From a checkpoint of a small transformer trained on Wikipedia.
Size: 14 layers, width 384, vocabulary 24660.
MLP neurons of a small language model. Each row is named by its layer, matrix (up: input weights; down: output weights) and neuron, and shows model dimensions 176-271. Each number is 128 + 32 x the weight over its row's rms, rounded and kept within 0 to 255. Numbers have three digits each.
After each neuron's rows, "fires before" lists the tokens most often just after its 100 highest values on Wikipedia text that the model never trained on; "fires on" lists the tokens most often at its 100 highest values on Wikipedia text that the model never trained on. A number after a token or word is its count.

L7.up1092:190176088150130131140184096118095121131050142114127112164145183183097108172165140148107120132138101163120142122133134122143126109120170105139086157187156139155085135081162136130129129160122119118119112111112158144126119117113088124191112135111117101104100119151116080116110108142128101166
L7.down1092:112182104084131102107110191090124155114142107147162148106156091131147093137136193142116115093129116105116135073120115181101200113073075112146171178122161125105156119138132171153120137137175109141107130132117091069115119167161107146154099144125123087120147155103093162245158151135146084151
fires before: " |" 34, " 3" 7, " 6" 5, " 7" 4
fires on: "|" 32, "-" 20, " " 6

L8.up1468:112116093127092138099097104152063124178114176180114100136100195123142144116134112110158120173153163179126138133101098090172184107146103076136107184164122141167091150143112128163187150139170172146083113110111116115124086149104149128164147137131101114107109159129098115114094137055073153163
L8.down1468:093104161142152119127112200131120162117079117115137178094140128154134178086137160142162163139143133156111069145154172136170161171174116128098165123111142105070093042104082141093089061143114113094109174093117115152128160129122168142120143134183111081130151157167148134163138122120110119165
fires before: "\n" 27, "|" 15, " The" 8, " In" 5, " |" 5, "-" 5
fires on: "\n" 35, "s." 8, "." 8, "-" 7, "es." 4

L7.up701:168152200179167141156066099084118088073149178107164101178132150167125157122120097151140141099121092123133110134123096187124111095096129150129097149151180109102086133103157061142094124149165133172077142119156150125115122115155143186105090178108119196086123073087179116060112106113075091144
L7.down701:115060122187161101100086106158159103070110114118153160170119093126125163187152151118063104145112054172075134164114099178137100094127155071120093130071124108126156160142074118176072171161099157130098144089107099116119103143168180159188149066119081155169087130102084152119102102171113146118
fires before: "|" 86, "\n" 4
fires on: "\n" 91

L7.up461:111082152147160136131172145121121136180098082121159085124085156084105160138105145088164156089177128195096131125171103142153150047172170136182077181150106151141104163106122154173125164083127093178137105117123106125172104116116199129129126151100172165147157153056144167118180122065125098090
L7.down461:125080097104161173169084104089149070104087088063116126136110141054073090137177097151133139135166112113100139136104122133150119169115122114176164105119151157095172125150162127163122102074200082100084126120135131133087125179129146156122138078159117127097128141135097113127171089149079076133
fires before: "\n" 53, " was" 5
fires on: "s" 17, "===" 13, "\"" 11, "ed" 8, " ===" 8, " ==" 7

L7.up462:126165146083114133102115129061095154144128162171099180139111128117168070124105097209173137138208135151087133117164146127093186113140172119128113141127156165158112183133126111099122149174152090105098124168136120161102146134138164176143142130087142218175138088110173100099143128147103103114
L7.down462:176168131132098139135143152135165131123114100156159098107141131172092106145117094184087118131138119055134089194091122146124107102132140094140084130150114079129169102127114165135127151177091068112143127125071161116074131157140142097066199078080125130110154089145109134094115137122123170092
fires before: "\n" 69, " 0" 5
fires on: " |" 89

L8.up539:164189174130135078135096155145123121126120166146126110175140116155117141115115167180137160094147163181118196088156127150130092112063175058121113161146078101145105132145112142160109193142105129157159053130102112109038094130097226109165141119157119168140171115112164157105106068111164202132
L8.down539:164099101200206215140140168137125109112152121108135192088114104140167139107140086130116121110155136136156145175136099114099182133147175153091162114113096144154145125077129099195114142123090102113149097083079111100107179109162092117095121134125135168124122161133173182140145124132117143064
fires before: "\n" 46, "k" 10, "oor" 4
fires on: "===" 28, "g" 14, "{" 12, " ===" 9, "==" 6

L4.up763:102136180114120127093108149112139150144146127100113090164145147162148152108181170153109082108103191108158082078167074202090119176097133107125051115161064114196138112132125158157138137106137160152139183102179132125167079129158183086102088141132131140163098126131122135132151109101123173155
L4.down763:146111094094122177195140076168129118184164120131155217160152110106078128160111168129161086115120131148123146136133135067171153107127117144146126089092091182148137125123142120096130153134120130174111143081145135134141109112081158147145158173088149100067139140080061138111137094089121050214
fires before: " |" 65, "\n" 28
fires on: " " 59, "|---|---|---|---|---|---|" 10, "|---|---|---|---|---|" 10, " 1–0" 4

L8.up1423:103125187131098174183126083110154145087088160167174125129173158191134119145030133153110094157094115087062126138152097166144079099120130101115098147065158085173142125051171150138198109172086099135079146145132153123094159094117165042145118161152121155110135132141105119130140093067194137151
L8.down1423:125089115128124136113134183099134078133081118091106111150132137177114142118124096168129135102129081128113107155153089105108131154145131192132109104145081121125131139110128146163133148132126082112100130118128084167114155120112155158082104150129070093144110152172134118130145130095161129171
fires before: "\n" 50, " be" 4
fires on: "\n" 54, " to" 25, " may" 7, " can" 4

L8.up908:166164140110098155113094142161086182139143129071153077140123120180103125060131135126146139145165140172135071134123152158143124130065194109080104189190139155174132134144110137166088144102139139158130076176166170121094066102120187115122114138132128142095149123099169134162145109106166179130
L8.down908:153145133179078149117179195116123035148154045084093179161144104147134166091125179110157118184197087114116125189147149087115149123106124120104128103156124126126133146104174130127131072177133150117043134147165123143119117132130181120150139126151145160133097132123135095164108159089139102152
fires before: "\n" 87, " |" 6
fires on: "===" 51, " ===" 15, "==" 8, " Pld" 4, " for" 4

L4.up688:171159206190140125148101127112119118132161088134157128139131180144095097128101144156120188121143129102135105149081141193075073090117146139140101181134168081146070106129166098175107144098161183142072137123205122078127160144114132099112119152141110139112094107056147116121138145110023150164
L4.down688:133125089131161177138104069127113147108120130133172150144165089097132138153147179128104143194124110098133121142128158153113104095175165115128075140142139161146141122145138122090123125097161149102152132104111091122115138108159084107167107157045190160107135084151184110147103117075214120136
fires before: " 0" 18, "\n" 11, "|" 11, " 1" 10, " —" 9, " 4" 4
fires on: " |" 84, "\n" 12, " " 4

L4.up160:089140163143078065171118163162058146103120105115143128100151133170153161163116205119140106156132045083097123098078146162096095167135103140081131179095163146121093098187146122140156152189102119173082130162172103122114089155123185099134100166126098171101138204105132156074121160127134076141
L4.down160:077111106112166110134128115121101121173095122200110101065130083140134127165104147160117104165081112100167168146167099123106195154098097159115120142146155132148154143094080139097090104131129117102102146139082104120120144131136163052191135193173148159195138127126075120161140148138141098099
fires before: "\n" 33, "-" 32, " Guard" 6, " |" 5
fires on: "\n" 50, " The" 9, " National" 6, "==" 6, " ==" 4, " Candidate" 4

L3.up526:153134182187063135159108138126119108136093199138154089155137149126104178152119049182129084138097143124111140143102137149129124115123152110140139138072093086146090164137148106132100144146118137155122088076154090082108097124131106085132141101153148141083136124183087083109108114130136151170
L3.down526:079108154108116137133069173112163102084131135126124193162049134131145125145116130149155146087068155154116176160190113117087147106117132197097137098138155142106161130107112123108146144136218171183119088111165131109092156157106124114075141149221071111128165160109117069107143118139110120095
fires before: "-" 53, "\n" 8
fires on: "\n" 69, "-" 30

L7.up1175:118148119176145179123134058101118138109124113071122135159100151180128115161165114147187162119117144077132117185117167159132121140119148097113102205151095137063142121196183083099109120131174107104120135108170130116159081184134141188105100153120145102108134143114125132083197083091047068090
L7.down1175:179115145120138148106162108168150154155150105172137137126097128113077162180031107177091167120133097166147111116106141136091071206106129087111123133101168149137155074154064149119175131120106110099143144114170170069069091155152114092167127184072103099082091134114115114129106136084098144098
fires before: " |" 34, " 0" 21, "\n" 14, " 1" 9, " 2" 4
fires on: " |" 58, " 0+0" 4

L8.up627:117172118107122049148122146128067125068106177106121157113118152175117140137078162115156172150140119193096141127127137147153107137142135086142103154115154089098128186125139176092090040072141132133142145131131167179144119107094094131175095123168148169078063123074141100105168169106090100154
L8.down627:155150154097131069162152140126184083128101110158133139150079157092088115082087112097152127108125099114083099168124130151108148129138112097134155139125103160158120156164136097140084158117162059080135136108132093133163116167165158149193203067126163121122120153110117141168141114079098073086
fires before: " 0" 34, " 1" 15, " 2" 7, " 5" 6, " 3" 6
fires on: " |" 90

L8.up1317:163161155144127067137170148091139145131144182104129163126087110181072073149076081113070079088205146129123151087119123153130109068168120155130138112097104188138120100183186230131110153182170138131016143093113133147130158150139138088144143157103108113135146108082134118089112120095171122095
L8.down1317:091113133074063173064126130159126140082048134179094141134137131133184115087119133075176103080151118121149158134119121135118123180097121167121125083204119042100146169143132127164170124166122106132147125081104060093121093109151074105151116104117112163123158142176083123209133122141150056152
fires before: "\n" 39, " |" 11, "|" 10, "-" 5
fires on: " |" 45, "\n" 16, " to" 6

L8.up1411:112156152111160094099105069136117183148105198134112094098127121126159155122160139140104156119130141139092145131100145176105118118087121154129117138103160137098062136194149161109177162161133132129070101136181102172049144154103144158141140114128148174107126102145150111075085111090148060121
L8.down1411:103143119114083118176134151083071146152119147088119132094121093164144122153188158123051182115121151076075143176136137102185109142134119108135149145144172119102147118180163115154144168130105153124093057097130112109154142126118132094192096153127111168085155147127100138104120131178130166166
fires before: "\n" 56, " to" 4
fires on: " ==" 19, "==" 19, "===" 10, "\n" 6, " a" 5

L4.up35:114131187149167149112155112089142119167115128117129136099163142119190124121141113159163191142126083129089091093119067156142167112142159094083124137116110172193107139115111140120155124142162135149167145201118122109095123119103123159178099155162103193109124132045080143112093197108092078088
L4.down35:133140125051166144139126113112076159140170145148126100140128118096179173143143130100113099108131110136130115155148144176130142174184161099121154151130117167144147098160083152154115107131150081078161107156179099154152085142114153143128191113088143098137138127135111179109163147078085173171
fires before: "\n" 58, " United" 4, " a" 4
fires on: "\n" 25, "==History==" 12, " ==" 9, " career==" 5, " life==" 5, " He" 4

L3.up351:218156194206211126131120133118105132108122119133125132055113162085080122124126075118169132106114129199106114154132168154087074095127148144080127127106115101143107125127180070144124115099172172193110145152173123088121074104103114092150136124117197117104086090096128098121156182092099157181
L3.down351:140178162133100128079098092098108119109186161152127129077133113055103188139139126117144167126134105119119104127120126090065136104175131103103114163167132057108110128181127125109146135096163107080133135081117121094114148124121136129107137103185144144121103187131059151166186087120176169110
fires before: "\n" 43, " " 8, " —" 4
fires on: "===" 50, " |" 18, " ===" 15, "====" 8, " ====" 4, "s===" 4

L8.up735:119122178162155131118158088119173173133104119144111071159127116109125097163109128178135162193071088178126114093134073217100132157103179131092105135131108112191145095077161146139113126165146155126102146130114150148102106050150144100169111101142194162107087107100086144087147188133110105090
L8.down735:118181132177184175181131169170142149161098151104148103145137140149096119112137120094106177080156137113102119127142088133142091159131099093128116141111112149161184219157100114039149094075122142139162124068095124170135065153128191130081086084180164131162122138105114101163134099125074109141
fires before: "\n" 48, " a" 11, " an" 5
fires on: "\n" 70, " is" 9, " was" 7

L3.up1378:178122158110010075150101131095109137132103134105149162129152116157113128104079150133087102176158148087120146123107197129115085125109115087137117167165188157134111123147119158122130164149137101113122075151152092093141101129157172110107123113181099211144145150155164164062113183118107140065
L3.down1378:150106106116073134114119120072064118093061115092136135123092178084114162195057141145138116137173131142074181138174132144098138132138145170094078133159096147087108107204185165141155140053133138147136103101149109116149149170077098042148146122141074120074061118123133144135082078112096136114
fires before: "-" 81, "\n" 15
fires on: "\n" 100

L8.up729:134186096127113098156106096134090080120140157077120125113151114151146140108099191138124078103215069111136127090143139161098102105113198091116119161091171124137171100157082131100130214194132104122114110187128131123145158122114183105126102164105134185141091122178071119072141140108166164133
L8.down729:072122148138122166163113109147154138109139091108104090157132133141148140164116088184109174158150094126148135099153172153174117123119162234114148132144184130131110113122127151193126050123165099205173145133144179179143129111084193080103108118185094108172116068115125133145123163107157131115
fires before: "\n" 45, "," 5, "-" 5
fires on: "\n" 46, "ag" 4

L3.up1116:108175180161106116200101142080151141141143133101143105146125065158122078150138191180139098139135126121125086081166169174064084084099161182132155098156145146123108084171169088127090155127169063115100117133155093169156145119158139169149095125123114110143109139084139158114136214123115132094
L3.down1116:172095118112185116149122093104116153142050104178114143159105131088097147095108142085102085111115129085120145133114132130131120184182131132141136170107158096115158091076131123080105166130165121117049147148145171119139127155148190136120128140133095117117146076148133075138099154139115134062
fires before: "\n" 43, " |" 23, " " 5, " —" 5, " Photo" 4
fires on: " |" 59, " 1–1" 6, " 0–0" 5, " Upload" 4

L4.up150:207155122163132178102173140137057109060107130140110110152127163156136167088116110090099164143129167157123123160083119128167070158135072150091118123151111144104131105114110143167155131174094141119096118129092087103134150120096127126154112162121136103106122149130132109094128192074111115144
L4.down150:186047085162145098080126170096117164134142084129093124057136153072111122189113085133135162141069126102158134116105103119137119145184094053113121129112179117129180175139083115109166149132116112101088098127085173140108177131081156093147157123087141063129146133153102148220141132186158115151
fires before: " |" 65, " votes" 6, "ian" 5
fires on: " " 22, "|" 9, " Total" 8, "As" 6, " Runner-up" 5

L3.up1311:133111144141081150120136116167088115125102170068114084050133128164139069161145132165122080086134137177135126107102146114127133110096210034118102217118074162123080138143183116188185136155128113116100115109133213156155128137130180077119156103177129118149079130100113117134180182145136116142
L3.down1311:150131186119085114124144141083199149090108149133079153203099115172144145096163133085175140101155145090109149119095155096195071169126162200135113077154153074051148123073071079125151141134173160115147079162110123152130079156159109127125159119079064108134111071149166107093153095138089121110
fires before: "\n" 41, " |" 11, " is" 5, "$" 4
fires on: "\"" 18, ")" 17, "°E" 5, "$" 4, "4)" 4, " ;" 4

L3.up933:136156104129095152132113070067080145154128187183147139145108135155140109124140080176150157175111114118109080107146138126165099099132123064133108157124115132145110186150150102102161095129176132168111086169148169162127108118114192136170134150141137203144106129085050116140187158132192113103
L3.down933:100126132155091154103118198145099113100118157099127125121078167115120133080132081096143179168122069134088120154123167110164144055128157121159103188077056105090151141133169175124160092081160087171129164081138179179102141129167104112074155133137142100123134144140113138146191097125115140147
fires before: "\n" 35, " " 12, " January" 4
fires on: " |" 97

L8.up809:144136172092151105211062148065111184147150125102135097140121110121147111107083163168107104103179156119125175092164146162104178116124163144094104124097153117163111136152154084125046168098156122100122127194143130132077103143142162163109132144121180155114146168099108149123148104098124123094
L8.down809:088133118100109128146129109167102110086077067082107150190124129114120133133084102136203053179116157114102107092181159181181099129085136122099114111131118155095156148126122132114189164149091163157084146107108141123116095185174144113145132112190140144111118146150081172130110100138127126124
fires before: "\n" 76, " 0" 11
fires on: " |" 98

L8.up1440:150183142166106083099179134110184121106122133168104147132131176122128197139154119143121138126138150087085121114132156195104121085097135084157077177153110135130151181181110065135158186141162097101059181090173162133139141090137126088148143128124165212101147108174198187065153133146130123120
L8.down1440:139148133145139129138139093076140167161078142170135163065134108103143183162096117122170153152120114132087143159108123093114061132118178126104167151075161102092145175105143141134126201113119160099101096113109144090173063136126127122122189149134099141178140196116142094116164088150082084049
fires before: "\n" 31, " 0" 22, " 1" 12, " 0+0" 8, " 2" 7, " |" 6
fires on: " |" 93, " 0" 7

L8.up631:150137147157131114109103165072104155162145124166115130133106182126108092136094080093130154129152137117176072149135148147145100126142145169103091155169149167159121119170145084199094142114140092162118085152155146085149126115104137127078135141117165120097128111073167112143113084122117164140
L8.down631:101170132140095063121132085088107154169080170117148143127172081170120057181169174161079093184151166157153159173083120111110143094080151089144160128108139147129076092102119145126119120106145107098125091111152185164145087132141086119149123106183110097050107176161109170114154122155076124120
fires before: "\n" 72, " 0" 6
fires on: "\n" 34, " |" 17, "===" 11, "==" 9, " ===" 9, " and" 4

L3.up538:142154214075112092104074117086119141162092124136150170083116096135175119143059153108125151145179081095109139088171137146098140085139136107110116181160171153139111094147118100134124123129189210112122081134135117130155139089070183167127131150153127251176136213135123171087073142117091109077
L3.down538:120112093082113140175122136145142144115177088109179104116122160131061120123078114085121126191138102093147107106115031134080117198074050117123115124147128118157153150126148109132142187154118122123098126060132149113143113165152138079096157161143119096070097124152133105129142193109119157122
fires before: "\n" 46, "-" 26, "The" 5
fires on: "\n" 95, "\n " 4

L8.up504:151204154153155083159171104119108113144132144110172144128143140113097115193094159162143135104147108095123120127125106181086189098090121101153054137167134147121123123176143090163116120131130067211102111075142156082101135115160093142146106179098140183118091150084081094116180146135098108134
L8.down504:133163147140114138139154130108106134075133136104090151130084148102082115106146156111156180072125075099155122149128110128091119149096120167179086177137092104149189162171152128099112142093197078095130060081163080079128064126161090157147104139122075122100136147160066091082119139148112206113
fires before: " 0" 24, " " 21, " Al" 13, " -" 13, " 1" 8, " 2" 4
fires on: " |" 64, "\n " 36

L3.up82:154140168154162141144113112091149179168064120176129106100110122107181108102117119143103135143171087124134133113143127190144172103144127122128127154091074142123131135107200164139178096176141107063093188122168161067116090133108131124164125129145170186129109145148128148111077167155164103071
L3.down82:064155111215094118125071142108125164152149126141116107160139132118144115176104165124169197103100117166088174119123164172099138165096195157111121161118136102168193165173122075182075145045162079134184115140149144161127113129130111113100141082110164125150105095107058111118118074105149168177
fires before: "\n" 36, " a" 18, " in" 4
fires on: "\n" 40, " is" 22, " life==" 4

L4.up1196:137154207104158134135120143135083161142053158132148148110140158161125147159089146127142118147107126165101129124120140135129137134131168106104055138142180064140096117125098090131160144113089118120139133197141127138089067149119139084113163112153099139114094109098085071098123171107184168097
L4.down1196:109100152160091155118050084133103128115100220146105160151126108150169141158119145127094136134116093161149145134136095094165084128109123083120182158086089145105110142171151167139132125183117167102145102108165113107119137152119163155190100141168123201026153149133102067143123140151133153070
fires before: "\n" 49, " Apps" 6, " Goals" 4
fires on: "==" 28, " |" 19, " ==" 9, " code:" 8, "==R" 5, "===" 5

L7.up56:107128134102099053123119153118140161126074117148139135056119098107117118074101148101155175173148080127124080086141160152126114112097147157087101141161198104096113093096141087163120150182156152151105151103152144130117081123103198098110145133054171190082103102110089141103090147141178185091
L7.down56:069108138119111080198120147141087167106120140101108091146197126080130149140125142145096142134076096116115103114103128149064109174110159156118128131075146111112143074114108064138194094132156135178146147143112132143084132105160137095112143164068124138130145140181097052129185101086154118109
fires before: "\n" 76
fires on: "\n" 70, " =" 7, " (born" 4

L4.up1072:116142203064063111150122135112099164173089136138148147132135141117192137192102107071123098143164194133120139140119114107127093136115145081099080201132140124170107113126117088149198124133183099113121132206125169133199093159063224090090136110173122165140128181203174139105167136112168084123
L4.down1072:066074100125113109105157125129186130157098152169116147169141119133127096151167101086135155128112084087117137186132170135143156172154108118130140167107136141118134108123113114126163119119182142088086146075169138082170144218138057106084110147152123087114190112090113162119181140125091048092
fires before: " |" 65, " (" 4, " GA" 4
fires on: "\"" 79, " |" 14

L3.up790:200140141167159145084125134142136130106134106140124117120137191134105153115160142141118179123123147180112139110139144149184150109126140146079084172131112099143151124148118159160049181098137123161134068179115102119127034106111113151111125072141148112144133076077175065121120072138090157139
L3.down790:124136089109075134164182140180166137112124145070076138142133090112153203130121120163207119112119099181178121125098139135085145093109184146139111123152120136066104138137098167141097138175161145108143111060095102144107144151179125195146066152108184153123092140134120157116114168089062148093
fires before: "\n" 74, "|" 4, "-" 4
fires on: "\n" 31, "===" 15, " ===" 12, "==" 11, " ==" 7, " ====" 4

L7.up1006:161193133141089097142135123117152138125157145136123116088130102174126150164122097132159160130104136122104143083169096189142080142089137079132144172117129122108129132209131132129154156163107124178115185146139164103163057148109157103126121104195104188129106165165135103129156212136119169163
L7.down1006:160150100108154138124148107130162095081163148135147106132161080136114150118146122084139145151154111152188105119110132138133097156133081108136165158139154108119200102117127137145152206118138107106201156108112152072139125180075184160094176138192147132109159114155106088086138118155121148145
fires before: "-" 35, " 0" 10, "|" 6, " 1:" 5
fires on: "\n" 46, " |" 40

L7.up880:121169130110065068140135128101133117144150148127133134140158144126164121108087134155164116115125110117119178148146131178114128111125181082186145183103161112184080145124121124109164129184116105071113151174135189099108137140181148110187116140144106152120171124116147136121142184123093077069
L7.down880:119064103150065117096128186097087166106055138107118150107162181176112124134138074143140149139130113089185192131187114133152124156094113138147065083088140087106125089099136137145136138137087152163153130095167119110106118122130150073135171181127106098172116094167142094121124186111070124113
fires before: "\n" 53, " |" 12, " 0" 8, " 1" 5
fires on: " |" 71, " 0" 6, "\n" 5

L4.up479:132178122157123084129095116134133189055132172195126155047142088156080114128116122090117125131149129179089110126130165133144146087091162095066078224127070089155111098137109151126187141128127088133098144097192158159116106140109120097115152126145114155110120125104132136127105155116120113126
L4.down479:106131141115160133144098107107142160136080098074164097135120162176146070118098164137087079160108149127147134118069130129187046146087135174127122098085099168146145095069099097125082070033129148121126121113153162048087143161145119130140125215155183114107149139133148152111156143149093162173
fires before: "\n" 82, " |" 4, "-" 4
fires on: " ==" 27, " =" 14, "°E" 5, " ===" 5, "\n" 4

L4.up217:147149188147125088071116151158184152153184113127144125107055124117071138106159134079109124099143144183112107180106084207112131124152174138048036168142054128150142103139184111133142153116158186151140177122146170122149108137124127145192128114172161150115111088080104182144146122086110188139
L4.down217:129097165179088131154142100088112164164082179080057121098202068109099164094111137135158123104125106141179133132120101099131120100115127195096102144099117198115113165091098131153175135137187097188181124084104154190151140128161133092140131135133195124162108129115118154155156112140106158228
fires before: "\n" 91
fires on: "===" 43, " ===" 23, "|---|---|---|---|---|---|---|" 9, "|---|---|---|---|---|---|" 4, " ====" 4

L4.up660:170117114151168134166121143136107168080081131122130129146118124160112075158138101060162078168098123151141097135074149165163088122130128132109147168091190120137174167127174167145099130175058108141102158181178095141123142111187116146106115088077062145073074092119104097117146089097073176112
L4.down660:106126092166174109148122105117180141148156136173184123135116140122134185119088065140139154120089142195121134128071131094111112120147133137162103080101199164066097175088071111152179099129140137090114109177154180093174065106112121144134119115127171122145162126108159110148136168114084061121
fires before: " |" 60, "\n" 4, "/2" 4
fires on: " " 54, " |" 8, " 5" 6, " 7" 5, "/" 4, " f" 4

L8.up1138:101127133085069081157151066115160137134116139148122120127149155125139091112145112169116129128151126151054131083144080153116135197089128081135085166165112148192061157156148124174142116178119129117147105199160160114098115134087155101129125170182126134133149125164169106130120128106121100163
L8.down1138:136141157116110130138161149136126065119099117190089130123118109141120142078138123105131124141144144147117122162128112212117064162168165093144125147144135109131152096124072133165185130178120133135140132160147115134100067143142143129175170119107087144150104167160140113115120124126144181095
fires before: "\n" 93
fires on: "\n" 99

L3.up646:109150214082121072145089087096134150100081146180191144104132111100197144106074135128127072153151115079095117121177138128063102113099088145107119171108165161125108103098119127145160105156174130062088128163120062086106166108074150143101149117124112187129094206148168211055100147118077118123
L3.down646:137118134048102159198134096161128129072124167108179129121096147106093167093098124103117095174148066119099154159072095117097095152118071088118102152173141115147108117174114099102141244129193118131093136047130135093104083178085137127094162147128110162129118189190110099094120137132128157133
fires before: "|" 30, "\n" 18, "-" 16, "|---|---|---|---|---|---|" 6
fires on: "\n" 82, " |" 13

L7.up742:135151162174053106182075069146119146128100179138143110174144102166139118102059128116118108165175156124079129101117118182133128078088174136114123132108157145187100153117112061145117200168135137150105135090131161105071051115169183061102122113139127193072167133136095126152140134106187138069
L7.down742:148133112153093104111083120147095101135071121168140156088140129149123091119144118158141107194188160058123129184194126202098122137069182146113108133094113184127099141147105107098191125146131119118134087151072092138180120129131123080103086128145144156079152085133123164162119142103141130119
fires before: "\n" 87, " %" 10
fires on: "\n" 63, " |" 34

L7.up76:061143253125114107144156081107074129131106133056136200122102182134108108122133160087139159162159128159081167086142164144128165113102144114098159182120039159148111159111116082144135198143116091136128095112077080135120118128111212162128134114134121158173163119104078155107114119127175163095
L7.down76:103093099152100136131149161131141085134054156143137079076175110180138153129137132093167126121124098144153130169143117160138197150145112109143090170127147109074168095129164113184109053114122148128118105177080147037143140138149158115164107112158133173138091162107106151134169145140149147125
fires before: "\n" 66, "-" 17, "|" 6
fires on: "\n" 40, "===" 26, " ===" 12, "==" 9

L8.up1529:127147121104150083171102124063089122085147150141149148147122115150188205140073194130169154165141129093137149155142089145123071102119149163131137123115105096172133083164204108127119116138092134172184094184124125120196137133102118114149109132111182203118042127107105099048123121113138153088
L8.down1529:093079084126111121084149163128141109130138111144182092092129121124089114093163115104102125170158135186180135107151110122157096058112171123119128131132083129117101180158133075143149104120147080155150161101092154120138048173125137169116113099121125105136115154085148112140140127115105105159
fires before: "\n" 57
fires on: "\n" 50, "-" 5, " the" 4, " |" 4

L7.up828:129204130160067090097128082116141136119099142187168160101112107153107167148080103118108204147148100160083095096140067138189121161102159097151127167129103113150123084147174144137148127180116191138077102092089193141094064102124156101131113121156091167137098139194169151105118140102120106131
L7.down828:150117136103130077131155122146128129106140129115119137126139120161125166083111082137153129115184131142134093107168111129117154142074110094128128137149152119150166117156128111161161136096116120092132119153153131098133089143118190180126115125127129114143102121114152157126108138144127166107
fires before: "\n" 84, "-" 5
fires on: "\n" 97

L8.up390:134149143161119106130158077125066118087092132101140162113137138196137133143111099161164127099137131084084107086123164127142120150108133168109121128144140157088152096214195147203077133116142132138115173109161137151150140092154156094161145116108139149108060082126143155098089132130156114108
L8.down390:153147124116111170120175129110173147106093117191133156183109116148068171089079156147104113144136115076177086136086144078132131172176082137171068045142152118093183120103100150163138163168096097157148185062175109066099098162173112150128162111133186143125108063118165079114073089145104158158
fires before: " |" 33, "|" 33, "\n" 6
fires on: "\n" 45, " " 20, " 0" 7

L7.up632:120132215139098101136117137145106164101094128070134114092089125154125089112059156147142131182144117121101136162132142160148091093111112121054129225090106095153117141088151130153144142130163140148153107121132113136119138120056231096156108199180170175130096111121108130121148156114171145099
L7.down632:133110073182144143196124189152207108174116167144119146107121120137150129111115157156083067072190123174089128177138140156128110132127159084112143158189154089152096078128102171124119088159124133099104096123128100093108107158107187117122179155086156133143140160127127111085142176103063192145
fires before: "\n" 71, " |" 5, " .9" 4
fires on: "===" 27, " |" 23, "==" 21, " ===" 4, "\n" 4